config.yaml
n_head: 2
vocab_size: 3349
norm_place: "pre"
rope_fraction: 1.0
bias: "none"
parallel_block: false
init: "uniform"
init_std_qkv: 0.0242
init_std_up: 0.0242
optimizer: "muon_variant"
lr: 0.0121
lr_head: 0.00663
schedule: "wsd"
decay_shape: "linear"
dataset: "wikipedia_en"
MLP neurons of a small language model. Each row is named by its layer, matrix (gate and up: input weights) and neuron, and shows model dimensions 64-159. Each number is 200 + 30 x the weight over its row's rms, rounded and kept within 0 to 999. A neuron's up and down rows have the sign that makes its largest values positive.
Before each neuron's rows, "fires after" lists the tokens most often just before its 100 highest values on Wikipedia text that the model never trained on. A number after a token or word is its count.

fires after: " of" 24, "," 18, " January" 6, " in" 5, " October" 4, " June" 4
L9.gate381,188,196,269,181,232,219,175,239,184,191,234,182,210,242,228,238,169,147,200,210,187,205,211,182,180,181,201,193,175,179,208,184,159,196,186,216,207,178,213,184,176,181,153,235,197,146,203,211,162,236,203,221,139,222,186,246,197,183,192,276,185,179,259,204,208,220,207,165,210,180,216,180,202,222,193,112,215,237,182,230,186,202,214,210,214,157,190,196,184,213,163,202,233,207,195,229
L9.up381,177,183,169,236,242,192,182,195,262,180,209,245,210,188,207,194,184,207,208,210,191,226,197,167,195,239,184,215,240,205,187,223,161,209,166,210,154,170,177,212,170,183,161,118,197,177,203,279,195,233,165,164,181,208,215,211,240,180,269,211,208,181,196,164,175,230,206,171,227,128,155,217,205,229,222,161,190,219,167,226,206,163,232,184,172,218,172,198,217,262,203,160,216,195,140,203

fires after: " D" 18, " K" 17, " P" 8, " B" 8, " " 5
L2.gate335,277,240,174,225,203,251,233,228,210,248,194,248,231,221,172,181,193,259,178,134,171,177,223,180,200,116,205,176,172,212,186,211,183,223,225,215,185,187,228,205,253,193,189,151,207,198,205,198,139,183,155,220,183,185,168,226,151,222,154,167,218,188,166,193,196,229,204,155,205,152,220,211,183,241,228,240,215,215,206,140,194,223,179,235,238,206,233,240,222,215,188,272,223,214,202,180
L2.up335,173,209,260,183,125,189,258,198,232,150,164,220,204,189,140,155,232,216,192,184,231,189,178,208,136,246,204,245,217,174,232,193,180,224,230,195,244,214,255,211,233,182,206,172,188,258,225,230,194,250,165,178,187,216,161,209,233,200,225,187,161,204,219,202,199,170,212,244,150,249,235,194,189,166,188,248,188,188,202,206,230,209,143,174,170,217,240,236,210,165,222,202,205,168,156,160

fires after: "20" 42, "19" 25, "18" 7, " " 4
L15.gate428,192,153,194,237,164,191,170,207,201,117,220,140,214,204,197,221,223,231,189,241,224,250,185,249,207,225,228,208,224,221,156,188,175,220,197,157,249,161,166,186,214,204,210,196,240,207,172,239,222,206,193,162,231,244,135,166,217,177,137,194,153,202,205,157,242,195,189,182,181,157,211,200,218,210,212,199,227,181,222,186,152,199,198,219,144,216,176,193,172,231,196,151,222,224,232,188
L15.up428,224,262,191,209,211,196,191,192,233,238,184,221,190,213,154,168,168,181,228,178,204,206,142,229,248,181,224,145,197,172,218,193,179,193,166,230,139,186,200,156,199,198,155,207,212,200,183,203,172,238,229,275,190,166,216,163,232,233,212,183,211,232,209,250,170,223,220,176,208,174,188,200,120,258,173,180,156,247,236,187,218,171,204,215,173,249,148,234,212,221,247,207,187,183,205,188

fires after: " " 55, "–" 8, "born" 5, " on" 4, " re" 4
L9.gate259,189,223,231,216,212,200,206,244,258,227,177,232,193,194,147,190,179,207,138,169,233,152,169,263,198,221,140,182,261,209,256,192,215,150,196,164,185,204,202,192,208,239,222,194,201,115,220,163,191,206,220,181,211,187,172,175,210,213,198,180,201,192,238,221,215,152,231,203,191,232,202,186,173,206,141,173,141,231,164,250,207,167,182,164,191,193,215,184,210,240,183,217,224,157,228,162
L9.up259,196,225,220,177,214,175,186,206,182,182,207,166,175,199,198,210,212,235,165,215,153,202,208,227,204,169,179,174,259,150,232,193,94,187,197,167,166,191,225,143,220,216,184,226,217,246,264,200,144,212,240,255,171,162,164,147,226,237,203,229,181,219,212,244,229,168,210,195,165,194,216,225,195,233,188,189,217,169,164,174,195,162,231,218,184,188,160,220,205,175,278,249,238,202,218,159

fires after: " R" 25, " G" 12, " T" 11, " C" 10, " P" 7, " B" 6
L2.gate180,249,209,189,173,175,187,197,203,169,222,185,203,186,182,210,209,225,197,218,195,238,220,200,218,220,197,185,192,149,209,239,214,143,226,199,168,201,216,158,187,172,195,197,180,153,191,162,202,166,240,213,207,176,110,195,242,251,186,178,195,149,209,200,211,149,207,244,166,181,174,242,153,177,152,187,225,188,198,235,201,227,208,278,205,238,228,196,225,268,182,196,125,181,161,233,247
L2.up180,173,266,186,177,202,215,169,225,176,156,177,169,151,219,141,195,245,249,219,198,190,226,221,188,135,199,186,176,231,232,186,215,196,190,224,200,167,142,214,160,193,185,210,215,168,229,191,240,146,221,187,159,171,206,218,158,274,161,137,217,233,247,201,206,145,208,194,236,151,160,228,228,221,259,205,182,201,136,175,254,186,238,209,254,180,152,221,214,216,184,142,205,166,108,185,243

fires after: ".\n\n" 33, " |\n\n" 22, "==\n\n" 9, "==\n" 7, ")\n\n" 6
L8.gate44,204,162,257,231,172,194,252,201,169,195,209,160,177,133,200,217,196,179,234,262,186,204,179,172,191,204,191,203,176,178,177,130,181,192,171,186,165,200,204,208,198,180,163,288,201,187,222,214,201,182,209,203,163,245,233,179,225,149,224,207,188,233,197,183,230,162,201,187,224,167,201,174,174,218,196,196,219,240,233,181,176,175,159,222,203,211,183,175,198,193,188,171,239,148,225,227
L8.up44,206,179,163,247,242,210,211,196,209,209,170,172,197,143,176,229,173,176,200,220,183,238,203,213,133,208,167,252,161,196,152,215,152,219,194,163,203,184,202,185,207,198,178,260,196,210,237,159,181,164,188,150,185,240,183,175,184,241,218,220,183,217,193,199,166,189,191,204,187,232,164,245,275,186,151,234,191,201,203,216,217,213,179,219,225,138,190,193,179,215,217,209,266,201,210,132

fires after: " the" 29, " a" 11, " Or" 6, " The" 4, " |" 4
L2.gate505,179,226,248,197,213,186,186,222,218,178,230,256,229,178,198,220,201,174,225,206,206,204,203,199,199,210,187,152,195,208,246,199,162,180,222,207,188,205,162,220,221,259,157,166,187,156,127,194,215,182,153,181,211,199,203,197,136,181,189,141,244,197,195,189,232,215,223,202,209,230,195,250,204,210,190,232,209,203,190,175,226,201,189,263,184,181,206,179,228,209,191,212,139,172,197,185
L2.up505,147,176,210,143,199,221,198,206,246,159,211,210,248,214,192,178,118,214,203,225,181,186,141,177,223,217,208,192,180,178,165,214,251,228,195,182,162,173,204,273,223,180,178,172,175,250,187,183,193,211,212,209,158,241,224,155,206,189,221,227,191,243,202,202,190,190,188,220,239,195,223,225,235,194,227,219,174,196,217,156,150,223,168,228,159,226,245,196,192,176,250,200,194,198,184,200

fires after: " in" 31, " to" 9, " Con" 7, " by" 5, "′" 4, "," 4
L7.gate285,235,180,201,214,156,171,192,243,202,184,166,213,222,189,278,191,256,209,231,210,195,193,146,168,192,200,160,208,260,182,172,194,217,179,209,213,206,191,221,190,179,228,197,216,235,154,160,253,222,234,199,167,180,149,237,236,226,261,188,230,225,190,236,196,161,220,180,207,180,242,158,253,191,233,179,183,201,210,254,228,215,224,182,159,260,174,142,200,234,165,222,169,274,236,197,233
L7.up285,240,171,252,252,184,233,189,176,162,225,211,168,249,212,182,179,158,188,176,200,158,189,180,186,208,138,144,194,227,163,147,221,189,172,184,232,228,136,245,188,236,232,188,288,219,252,175,209,216,201,224,199,215,205,250,192,251,195,229,211,236,198,209,228,180,194,207,200,168,210,200,243,216,187,186,217,179,191,205,230,215,187,205,203,237,187,199,224,228,180,182,170,265,177,188,222

fires after: " D" 20, " Sant" 12, " St" 9, "S" 7, " m" 5, " S" 5
L7.gate162,268,182,205,224,170,161,160,157,200,152,205,251,178,211,254,141,191,211,180,268,192,251,172,147,138,240,205,228,199,152,172,182,160,194,227,188,250,202,168,177,200,158,188,214,213,125,204,193,206,239,208,170,174,205,187,168,186,276,178,196,175,253,199,218,162,170,260,219,207,195,182,193,217,161,212,203,186,193,211,160,226,193,192,182,182,235,250,216,189,184,209,178,259,189,205,203
L7.up162,264,247,180,188,184,193,190,191,209,193,201,209,218,186,174,158,166,195,232,195,161,238,207,167,244,198,181,214,209,252,179,182,151,236,153,239,194,187,170,225,215,204,195,217,212,229,191,165,204,212,223,201,218,239,221,192,221,245,192,232,148,250,197,141,181,213,212,192,203,230,192,161,181,210,176,187,223,173,211,180,245,196,164,193,150,227,176,195,243,190,161,195,163,195,245,170

fires after: " S" 16, " K" 15, " P" 12, " s" 11, "S" 5, " de" 4
L2.gate151,208,227,167,241,173,207,159,145,144,205,248,249,200,182,195,188,170,197,113,252,188,193,216,243,167,241,186,205,160,228,185,234,235,188,205,237,221,201,196,206,205,235,211,163,269,147,200,241,195,184,169,165,131,203,234,158,162,231,138,173,213,212,173,200,233,194,244,171,238,211,202,229,122,196,175,205,210,219,182,213,218,190,174,145,256,199,219,234,174,175,182,188,174,209,148,197
L2.up151,162,158,175,189,179,202,139,230,252,152,161,204,197,215,191,235,207,192,170,211,136,226,172,175,204,211,218,161,179,180,156,152,179,170,159,163,166,235,166,241,215,193,162,236,245,225,212,266,183,218,201,255,237,204,171,170,207,197,166,184,149,198,247,237,217,185,216,182,245,222,226,201,199,195,181,227,197,232,229,195,247,214,137,156,205,199,152,166,230,190,249,208,274,257,177,227

fires after: " " 49, "-" 5, "–" 4
L8.gate3,170,251,210,224,162,203,206,212,197,211,221,139,216,211,183,200,163,185,205,180,229,201,238,236,195,189,208,213,162,135,209,191,159,183,233,148,162,206,186,180,181,181,193,194,227,198,213,184,154,187,231,187,195,167,145,164,198,234,167,145,151,204,194,210,176,150,230,171,228,206,222,175,200,215,228,175,281,170,202,158,203,196,206,206,194,240,200,180,163,232,232,137,148,175,174,259
L8.up3,213,193,228,234,165,235,254,166,187,168,245,158,244,184,136,206,207,197,197,172,223,215,186,214,187,190,185,198,217,193,217,216,156,181,172,193,209,183,221,170,159,208,219,196,228,209,186,190,169,180,189,153,209,251,192,199,222,248,179,203,218,144,195,212,190,232,200,148,211,196,213,189,233,258,173,161,213,197,217,168,202,168,187,181,182,235,150,183,198,230,260,169,186,182,243,229

fires after: " |" 37, " " 21, "\n" 11, " D" 7, "-" 4
L9.gate201,179,163,145,182,213,186,170,164,262,193,191,228,190,196,201,135,236,215,170,256,174,210,168,213,251,238,261,140,180,235,165,249,168,201,210,252,198,210,197,153,217,220,198,209,204,161,197,209,205,227,193,216,216,191,217,205,145,190,163,189,168,177,218,207,184,194,167,239,189,238,262,193,212,183,178,170,226,178,209,294,209,216,263,159,194,186,223,186,209,229,202,237,189,201,175,249
L9.up201,146,218,207,211,220,186,197,209,148,202,126,158,191,207,199,265,189,173,229,183,221,197,200,186,202,170,171,163,207,229,149,209,209,232,199,169,247,259,173,232,263,179,158,196,229,166,173,120,232,185,218,187,189,175,222,194,194,194,163,212,175,144,205,240,252,180,172,227,217,171,207,230,172,208,245,186,189,202,211,178,220,252,194,206,116,205,204,220,196,176,206,179,196,215,234,159

fires after: "-" 33, " U" 10, " " 9, " M" 6, " F" 6
L10.gate120,221,213,180,167,160,183,261,175,204,214,249,181,209,212,149,229,147,149,230,244,215,204,169,208,174,227,163,191,193,220,204,234,203,226,257,197,184,172,212,239,213,204,225,148,212,156,184,205,162,200,241,209,196,207,214,191,249,165,191,199,184,186,182,200,184,188,249,136,192,231,196,189,205,193,202,191,208,195,207,222,195,139,233,249,207,191,183,164,158,183,241,154,211,206,162,230
L10.up120,230,198,213,226,212,203,217,240,233,190,212,186,239,175,136,219,195,210,154,185,239,200,146,172,252,198,202,199,227,189,229,216,168,193,190,158,191,230,216,190,163,223,219,220,212,167,180,201,186,198,205,161,207,153,243,223,233,172,205,154,145,235,204,218,190,214,208,231,133,219,179,200,242,183,225,161,198,168,201,182,233,147,202,154,203,191,192,200,189,236,203,247,199,202,223,229

fires after: " Ch" 14, " St" 13, " c" 10, " ch" 7, " h" 7, " H" 6
L2.gate174,253,196,181,229,236,166,196,192,174,238,208,253,229,266,206,208,176,234,246,151,207,227,178,198,201,209,191,218,207,214,234,223,198,212,194,168,234,139,228,183,193,217,164,188,258,234,198,199,206,217,223,212,157,198,233,242,247,251,219,168,216,244,209,204,183,236,187,177,206,151,156,241,266,193,156,193,160,173,194,209,197,228,182,186,188,192,193,184,188,198,147,225,164,242,282,269
L2.up174,211,163,165,222,198,244,197,173,170,234,208,200,172,238,190,157,178,190,196,164,210,212,189,210,176,212,165,190,205,201,199,221,234,180,181,158,236,149,179,203,170,227,128,199,185,233,169,204,209,209,167,211,170,190,215,264,193,251,204,210,170,242,216,202,193,176,217,220,209,179,204,203,276,218,167,184,176,220,244,213,195,237,227,197,195,197,161,203,217,229,144,231,180,204,284,234

fires after: "," 18, " on" 14, "In" 12, "On" 10, " in" 6
L10.gate239,205,179,192,215,168,195,199,258,215,213,175,178,232,271,228,220,194,226,156,217,227,236,139,169,181,236,218,233,219,157,180,193,192,165,152,171,213,256,204,188,173,209,195,222,235,188,227,245,196,196,219,248,147,285,175,207,241,195,204,198,178,179,190,233,217,190,182,195,175,193,231,221,147,176,216,150,289,145,209,282,245,182,204,183,205,192,227,182,215,169,201,147,198,176,195,249
L10.up239,247,186,198,180,194,156,259,223,233,191,169,176,184,193,157,216,200,209,185,176,190,187,189,177,165,193,164,156,216,200,201,193,156,198,208,223,164,209,202,258,157,247,180,182,125,221,225,223,186,191,176,156,191,245,208,201,217,267,231,193,185,183,210,199,204,150,219,203,159,155,201,184,171,185,191,163,205,197,171,186,219,141,275,152,174,202,254,158,178,172,201,213,134,165,201,210

fires after: " |" 32, "-" 20, ":" 7, " •" 6, " League" 4
L7.gate376,126,190,157,240,153,154,170,170,244,179,156,233,203,208,236,239,206,244,180,209,172,206,202,174,137,202,219,237,152,244,221,216,234,236,143,195,225,221,144,177,194,208,220,205,138,215,146,242,175,232,186,236,239,235,179,138,202,173,208,200,232,230,222,180,236,214,179,243,190,180,217,263,216,180,180,208,242,202,200,245,192,221,186,181,207,189,208,225,236,242,207,129,168,214,173,205
L7.up376,207,213,183,219,170,236,233,163,237,201,207,175,187,159,161,168,164,253,161,162,198,162,187,147,178,211,169,239,193,181,245,190,184,202,249,189,234,170,251,205,217,153,174,188,171,231,276,182,224,182,186,203,238,188,202,180,227,201,202,195,181,202,234,157,197,181,189,181,216,208,193,207,225,204,215,243,183,203,167,239,228,221,184,215,221,230,231,186,177,159,206,179,200,218,187,224

fires after: " " 45, " in" 23, " (" 7, "," 6, "-" 4
L8.gate236,135,209,168,226,179,210,231,232,211,206,204,201,187,213,194,178,256,189,194,210,206,232,177,228,139,137,183,204,188,222,221,242,192,183,187,164,221,186,180,163,186,216,237,205,170,222,264,242,234,195,244,193,220,216,192,273,199,234,214,205,160,193,172,171,190,220,148,192,175,124,284,260,231,197,229,198,190,228,199,206,248,219,200,196,243,190,184,144,197,196,243,235,237,165,163,239
L8.up236,182,188,176,144,172,275,238,243,201,222,195,169,224,254,182,210,148,204,124,223,155,155,171,161,186,241,147,217,268,211,191,156,213,203,197,257,178,156,186,205,193,196,187,208,254,150,211,213,209,162,189,223,148,183,196,310,174,186,201,219,197,170,204,179,242,190,166,247,202,193,190,164,240,190,191,205,171,207,167,234,227,181,156,213,165,139,236,163,214,221,176,198,241,223,257,179

fires after: " |" 51, "," 5, " a" 4
L15.gate301,200,235,177,221,205,235,114,179,192,235,177,185,203,209,198,197,203,171,228,209,202,197,170,134,206,155,162,218,215,229,200,173,194,171,200,223,213,160,156,207,211,214,242,191,211,170,194,202,190,208,216,222,202,174,182,194,176,299,208,220,193,261,245,229,207,233,212,182,192,252,245,157,218,157,221,181,176,181,221,257,192,164,166,237,225,177,234,153,204,214,207,205,216,159,195,311
L15.up301,207,185,214,219,208,217,159,202,143,243,203,203,283,228,207,150,204,233,213,191,224,185,182,189,164,198,205,245,192,132,190,166,210,247,194,188,200,241,183,193,203,219,224,199,179,140,292,219,211,227,166,210,226,215,200,232,242,147,230,252,183,219,198,195,173,237,210,228,209,188,230,228,178,260,225,196,210,227,195,139,214,152,196,174,200,193,210,198,202,232,241,205,177,178,240,230

fires after: " " 79, " (" 7, "–" 6
L7.gate438,185,170,219,191,168,181,171,216,235,209,191,173,231,242,205,182,253,214,171,234,190,220,188,218,188,185,185,231,244,210,213,256,223,198,126,237,248,198,241,233,219,178,280,155,222,153,276,181,183,224,203,206,245,192,172,251,206,180,218,200,197,204,220,175,232,160,167,201,208,196,249,229,192,189,217,159,147,249,209,232,201,204,247,195,201,237,208,228,203,175,201,185,207,251,254,211
L7.up438,186,192,188,177,207,198,182,195,205,221,210,182,238,242,168,198,116,202,197,196,156,251,203,209,168,176,237,257,162,193,178,166,227,175,171,211,200,147,231,201,235,177,143,175,211,185,215,226,160,195,226,172,198,227,122,175,232,177,206,180,204,186,199,178,207,279,161,203,130,186,171,209,213,193,237,174,168,195,202,212,219,163,219,203,223,217,257,200,247,139,222,223,222,171,242,218

fires after: " in" 17, " /" 15, " up" 9, " to" 8, " (" 8
L7.gate89,153,191,196,210,173,261,216,281,167,171,150,199,185,181,204,153,256,165,170,212,219,181,188,171,204,249,184,237,226,180,259,194,197,182,253,197,225,244,185,127,203,222,165,178,213,215,204,205,242,234,184,227,240,187,203,177,192,232,212,203,239,166,217,184,209,149,177,208,222,212,144,221,243,203,175,187,188,223,221,216,241,202,221,179,228,221,268,159,256,154,200,181,221,232,199,206
L7.up89,159,164,172,185,210,180,190,179,159,222,196,165,195,197,164,200,116,157,161,204,225,229,171,189,192,204,169,177,174,193,189,207,197,240,174,184,212,202,239,180,170,149,235,198,205,178,160,220,170,234,230,227,152,153,186,208,244,202,155,197,212,229,150,219,186,134,238,179,192,205,172,182,195,197,227,213,169,222,220,154,206,194,227,222,227,180,196,181,207,187,188,156,254,223,204,201

fires after: " " 76, " H" 6, " p" 4
L10.gate8,181,216,195,193,146,237,220,224,222,155,224,216,194,212,186,165,136,193,179,254,144,196,200,115,206,209,261,138,154,195,200,218,200,160,213,180,185,199,194,237,194,236,218,196,182,211,156,142,185,195,210,251,168,198,182,194,200,169,209,197,188,199,136,282,185,223,213,243,167,247,175,185,212,204,180,195,263,234,215,235,209,196,244,227,201,217,185,181,166,228,177,220,215,178,160,211
L10.up8,192,254,242,186,207,187,171,221,145,192,208,208,239,242,230,244,218,155,180,178,188,212,211,203,238,246,210,209,148,185,196,193,244,185,226,215,249,198,221,171,176,218,127,201,254,214,206,178,207,188,202,211,186,246,175,227,182,229,246,203,226,210,178,208,197,184,162,193,187,188,225,215,207,245,188,195,145,181,227,152,252,135,205,190,175,165,159,201,178,177,169,190,225,226,204,263

fires after: " " 35, " (" 15, "ac" 7, "+" 6, " dist" 5
L9.gate360,167,197,189,207,195,198,226,175,239,193,160,210,190,259,185,180,175,242,177,214,232,224,241,181,183,239,205,201,200,265,177,200,191,168,146,176,158,232,175,179,255,231,213,221,216,161,190,231,211,213,180,143,202,193,181,186,216,181,213,204,175,172,240,210,165,193,188,264,209,216,195,148,237,222,194,200,176,244,215,231,251,203,241,197,164,166,213,204,195,267,235,185,231,238,161,208
L9.up360,173,239,165,241,171,224,162,188,198,205,179,174,190,211,194,245,163,204,174,197,256,159,195,206,179,231,208,221,232,129,183,241,232,227,215,212,155,210,251,197,183,175,211,236,226,243,250,206,184,184,177,242,175,193,212,218,174,228,269,199,226,200,189,164,217,152,194,172,177,201,148,208,227,167,192,188,199,195,237,167,212,174,251,226,191,207,214,240,206,211,221,198,136,209,171,245

fires after: " " 32, "On" 6, " Released" 5, " on" 5, "." 5, ".\n\n" 4
L15.gate318,170,235,190,221,214,174,195,188,172,185,183,224,273,161,163,216,172,229,196,219,199,184,206,240,172,213,197,182,176,194,239,229,183,186,159,135,200,178,229,175,178,189,205,205,184,199,214,186,190,208,226,225,157,193,242,217,183,218,146,214,153,201,214,148,188,195,183,179,256,234,218,209,137,214,202,150,232,225,238,227,197,207,184,170,159,215,220,271,223,187,197,232,256,196,179,271
L15.up318,229,238,196,181,160,185,156,224,207,210,137,146,240,158,177,223,218,149,163,227,223,213,190,161,153,240,234,161,170,191,260,259,166,177,230,185,200,157,162,198,207,170,203,189,209,195,243,192,188,180,224,256,149,177,180,141,225,248,202,234,203,244,207,227,190,219,181,183,230,206,222,215,169,226,205,179,191,214,191,149,183,158,197,181,159,220,243,186,190,170,179,229,167,212,185,209

fires after: "\n" 23, "ure" 15, "|" 10, " " 5, " Act" 4
L10.gate241,256,231,159,178,217,193,167,193,169,219,226,169,142,203,177,218,214,232,155,188,191,202,247,217,174,188,227,149,196,227,221,205,183,198,167,155,176,177,217,180,207,146,168,201,219,203,204,184,205,231,201,197,215,196,155,185,159,198,220,173,184,162,245,236,286,230,167,158,212,249,177,213,155,182,182,152,232,179,219,276,185,221,182,201,189,212,205,178,168,214,191,209,234,197,236,212
L10.up241,224,206,221,199,194,180,192,265,240,207,190,199,215,179,198,165,193,140,193,178,213,166,224,146,171,178,181,198,195,223,219,243,183,147,169,198,151,186,159,247,173,186,148,242,233,220,227,179,203,208,196,238,218,222,192,161,193,196,196,174,208,159,208,241,173,160,242,164,176,206,168,217,206,240,188,152,189,182,278,195,239,242,193,222,206,216,202,180,205,158,252,191,176,226,193,185

fires after: " K" 17, " B" 14, " b" 8, " Ar" 8, " C" 6
L2.gate272,213,178,187,210,187,200,207,170,207,234,176,214,232,189,150,163,206,241,243,142,180,196,210,210,218,171,241,194,147,216,136,196,224,246,220,204,165,154,194,196,201,197,211,179,197,200,161,254,236,226,175,203,174,162,215,185,220,154,180,190,230,223,226,247,187,209,261,142,196,189,169,197,195,203,206,181,168,227,251,223,211,180,195,190,118,204,241,212,161,215,178,237,206,186,186,211
L2.up272,184,153,261,223,203,158,151,179,173,228,220,209,189,213,187,193,231,166,181,176,206,252,261,235,204,208,144,159,217,225,211,215,176,197,231,195,141,213,218,223,152,197,159,195,195,247,257,201,159,248,166,214,192,195,195,171,252,247,199,179,216,215,193,190,163,206,179,190,195,240,186,226,215,184,239,161,190,199,173,247,216,204,229,163,169,259,203,216,237,164,225,197,210,207,163,228

fires after: " " 32, "19" 10, "1" 5, "-" 4, "5" 4, "20" 4
L15.gate256,168,237,207,230,246,186,145,198,172,215,194,215,155,221,199,211,178,191,256,192,214,258,177,227,182,233,221,168,239,136,220,228,171,180,195,261,242,183,218,218,241,189,208,192,174,185,188,203,164,120,200,200,182,180,161,200,212,215,169,212,235,176,160,233,237,200,197,199,116,183,193,164,227,135,228,171,201,170,260,184,196,190,242,148,177,246,161,212,129,179,221,200,167,177,204,238
L15.up256,192,234,236,186,248,227,163,199,186,180,207,201,168,252,182,197,172,177,254,212,259,194,191,192,144,242,173,216,209,124,215,219,186,184,182,224,238,188,190,196,205,149,238,182,181,200,191,196,183,196,169,137,164,167,163,252,175,221,172,237,258,249,273,183,230,220,237,214,184,181,219,229,222,169,218,209,204,197,230,185,157,192,218,182,169,230,191,158,198,170,187,202,152,182,188,212

fires after: " V" 19, " H" 13, "|" 12, " K" 8, " C" 6, " St" 6
L2.gate306,189,245,239,183,226,203,238,231,172,193,146,207,192,203,228,241,225,203,192,275,192,189,199,169,166,197,244,184,140,244,214,264,180,196,140,169,195,181,234,214,197,213,215,232,202,216,212,161,169,191,207,202,219,194,132,227,190,197,221,199,195,229,178,231,198,195,229,210,222,189,239,238,204,205,207,198,197,192,196,216,186,159,166,155,192,158,228,244,225,231,180,258,184,235,193,230
L2.up306,216,185,198,198,186,198,214,225,203,212,234,226,183,230,180,171,241,192,192,181,229,204,185,208,195,205,197,196,185,226,253,201,201,176,246,178,215,259,200,253,250,176,162,220,210,248,176,200,251,254,184,180,178,238,189,201,186,242,193,204,174,194,158,221,195,212,186,223,218,196,148,254,237,229,218,195,178,155,183,194,203,234,235,223,229,189,171,193,232,165,156,221,162,210,197,207

fires after: "\n\n" 32, ")\n\n" 9, "," 8, "==\n" 5, ";\n\n" 4, "\n" 4
L9.gate281,188,224,239,255,175,237,239,215,159,221,150,207,219,160,184,211,191,168,130,248,172,207,212,138,188,223,199,192,196,200,139,225,214,217,211,203,236,225,203,223,230,183,190,217,179,183,228,184,231,174,170,207,145,213,192,178,151,121,226,179,217,227,223,234,252,165,203,211,177,189,276,185,149,254,148,196,207,185,199,170,140,236,176,189,211,193,223,167,232,215,193,241,173,168,207,179
L9.up281,233,188,200,253,220,138,220,189,252,172,224,240,200,189,172,260,193,155,187,210,213,199,167,205,167,172,217,191,189,224,157,234,192,140,192,181,161,255,221,210,184,183,169,209,166,216,171,216,196,195,213,238,263,194,179,231,161,184,247,236,187,223,207,187,193,195,212,203,193,175,179,182,177,238,230,203,218,192,236,189,153,197,186,233,206,227,214,167,236,186,182,186,201,216,192,173

fires after: " |" 38, " St" 4, " as" 4, " (" 4, " the" 4
L15.gate405,148,213,220,202,220,210,174,201,209,130,189,182,192,234,169,221,215,220,226,232,156,221,180,157,175,179,146,218,205,153,256,239,231,232,186,224,214,198,167,183,192,183,158,160,193,254,153,169,180,214,170,216,179,225,202,268,228,214,193,159,167,183,168,264,195,226,182,225,199,183,127,185,163,159,218,225,146,212,250,237,182,269,238,278,216,153,181,189,191,222,223,145,179,222,191,204
L15.up405,190,190,198,209,183,205,156,206,222,211,234,167,211,201,178,184,173,223,157,190,201,181,166,234,211,214,214,199,207,208,193,197,216,227,191,195,235,196,209,202,202,205,200,185,213,194,192,231,163,215,163,191,138,210,213,196,235,163,185,174,222,229,252,212,219,167,172,180,219,204,211,200,212,158,124,227,259,242,191,175,172,184,135,189,149,189,162,210,156,196,180,234,236,165,170,209

fires after: " |" 26, "-" 19, " " 17, "," 6, " (" 5, " of" 4
L9.gate493,175,244,195,197,251,207,175,150,229,234,154,171,289,188,203,193,166,206,182,185,182,191,201,208,150,191,235,189,181,188,215,223,164,259,185,191,234,229,181,195,220,177,247,129,164,198,241,234,192,224,167,202,256,171,219,226,216,232,174,215,231,277,235,189,234,202,174,184,242,179,131,179,247,236,167,130,228,294,204,205,159,201,144,171,214,203,198,184,188,185,198,217,198,210,212,235
L9.up493,213,274,207,196,185,151,195,155,176,202,189,174,240,125,199,200,154,251,210,190,152,212,219,217,198,221,233,202,168,185,230,157,165,199,193,181,197,237,221,245,230,229,210,133,206,181,248,199,206,184,174,208,243,190,204,234,203,153,198,219,150,229,223,225,204,180,162,205,198,171,162,215,203,268,162,162,204,300,181,144,136,250,150,181,154,183,193,143,174,212,227,186,228,165,200,248

fires after: "1" 35, " Q" 11, "5" 7, "2" 7, "0" 6
L7.gate151,182,185,233,176,194,175,161,190,181,222,182,227,218,227,182,260,223,217,258,135,182,182,166,223,161,140,247,190,210,205,277,217,212,224,183,219,240,177,197,203,182,187,229,211,159,173,190,230,227,136,208,223,178,175,170,211,214,192,211,233,174,215,160,239,192,182,184,169,242,226,197,226,228,165,207,214,180,161,216,179,177,209,272,207,211,219,181,198,240,168,163,171,222,221,152,176
L7.up151,179,211,187,194,173,251,137,211,205,150,169,135,220,233,198,174,199,199,207,169,208,144,132,199,157,221,217,234,226,214,250,189,224,215,186,250,194,233,183,178,237,128,227,213,188,203,159,238,188,178,193,163,208,227,128,216,191,173,192,238,113,216,192,241,197,201,164,163,213,202,232,223,203,190,171,204,188,181,164,173,189,176,139,209,167,203,211,197,139,173,207,201,217,227,218,196

fires after: " H" 18, " C" 16, " L" 11, " A" 10, " B" 8, " Mos" 5
L9.gate257,157,192,183,223,182,245,180,256,187,162,190,232,204,232,215,156,181,169,170,201,212,245,207,228,194,212,201,211,176,164,188,186,211,235,158,126,203,191,171,177,175,139,179,234,211,195,207,189,208,175,220,251,146,169,211,207,199,171,243,222,157,213,208,212,208,220,210,168,185,211,217,169,194,178,266,196,188,212,174,183,223,243,219,218,183,199,219,217,210,186,207,226,209,187,231,209
L9.up257,176,270,191,203,172,165,208,199,203,198,232,213,222,140,205,185,167,213,206,178,220,257,206,161,196,187,165,224,172,260,221,183,144,171,191,130,251,185,195,159,201,215,169,234,173,237,225,236,172,208,216,145,217,186,208,142,176,202,199,199,194,212,188,194,180,206,125,178,237,204,166,177,223,222,211,186,181,195,247,225,245,236,226,203,207,148,177,183,233,183,220,199,179,176,236,197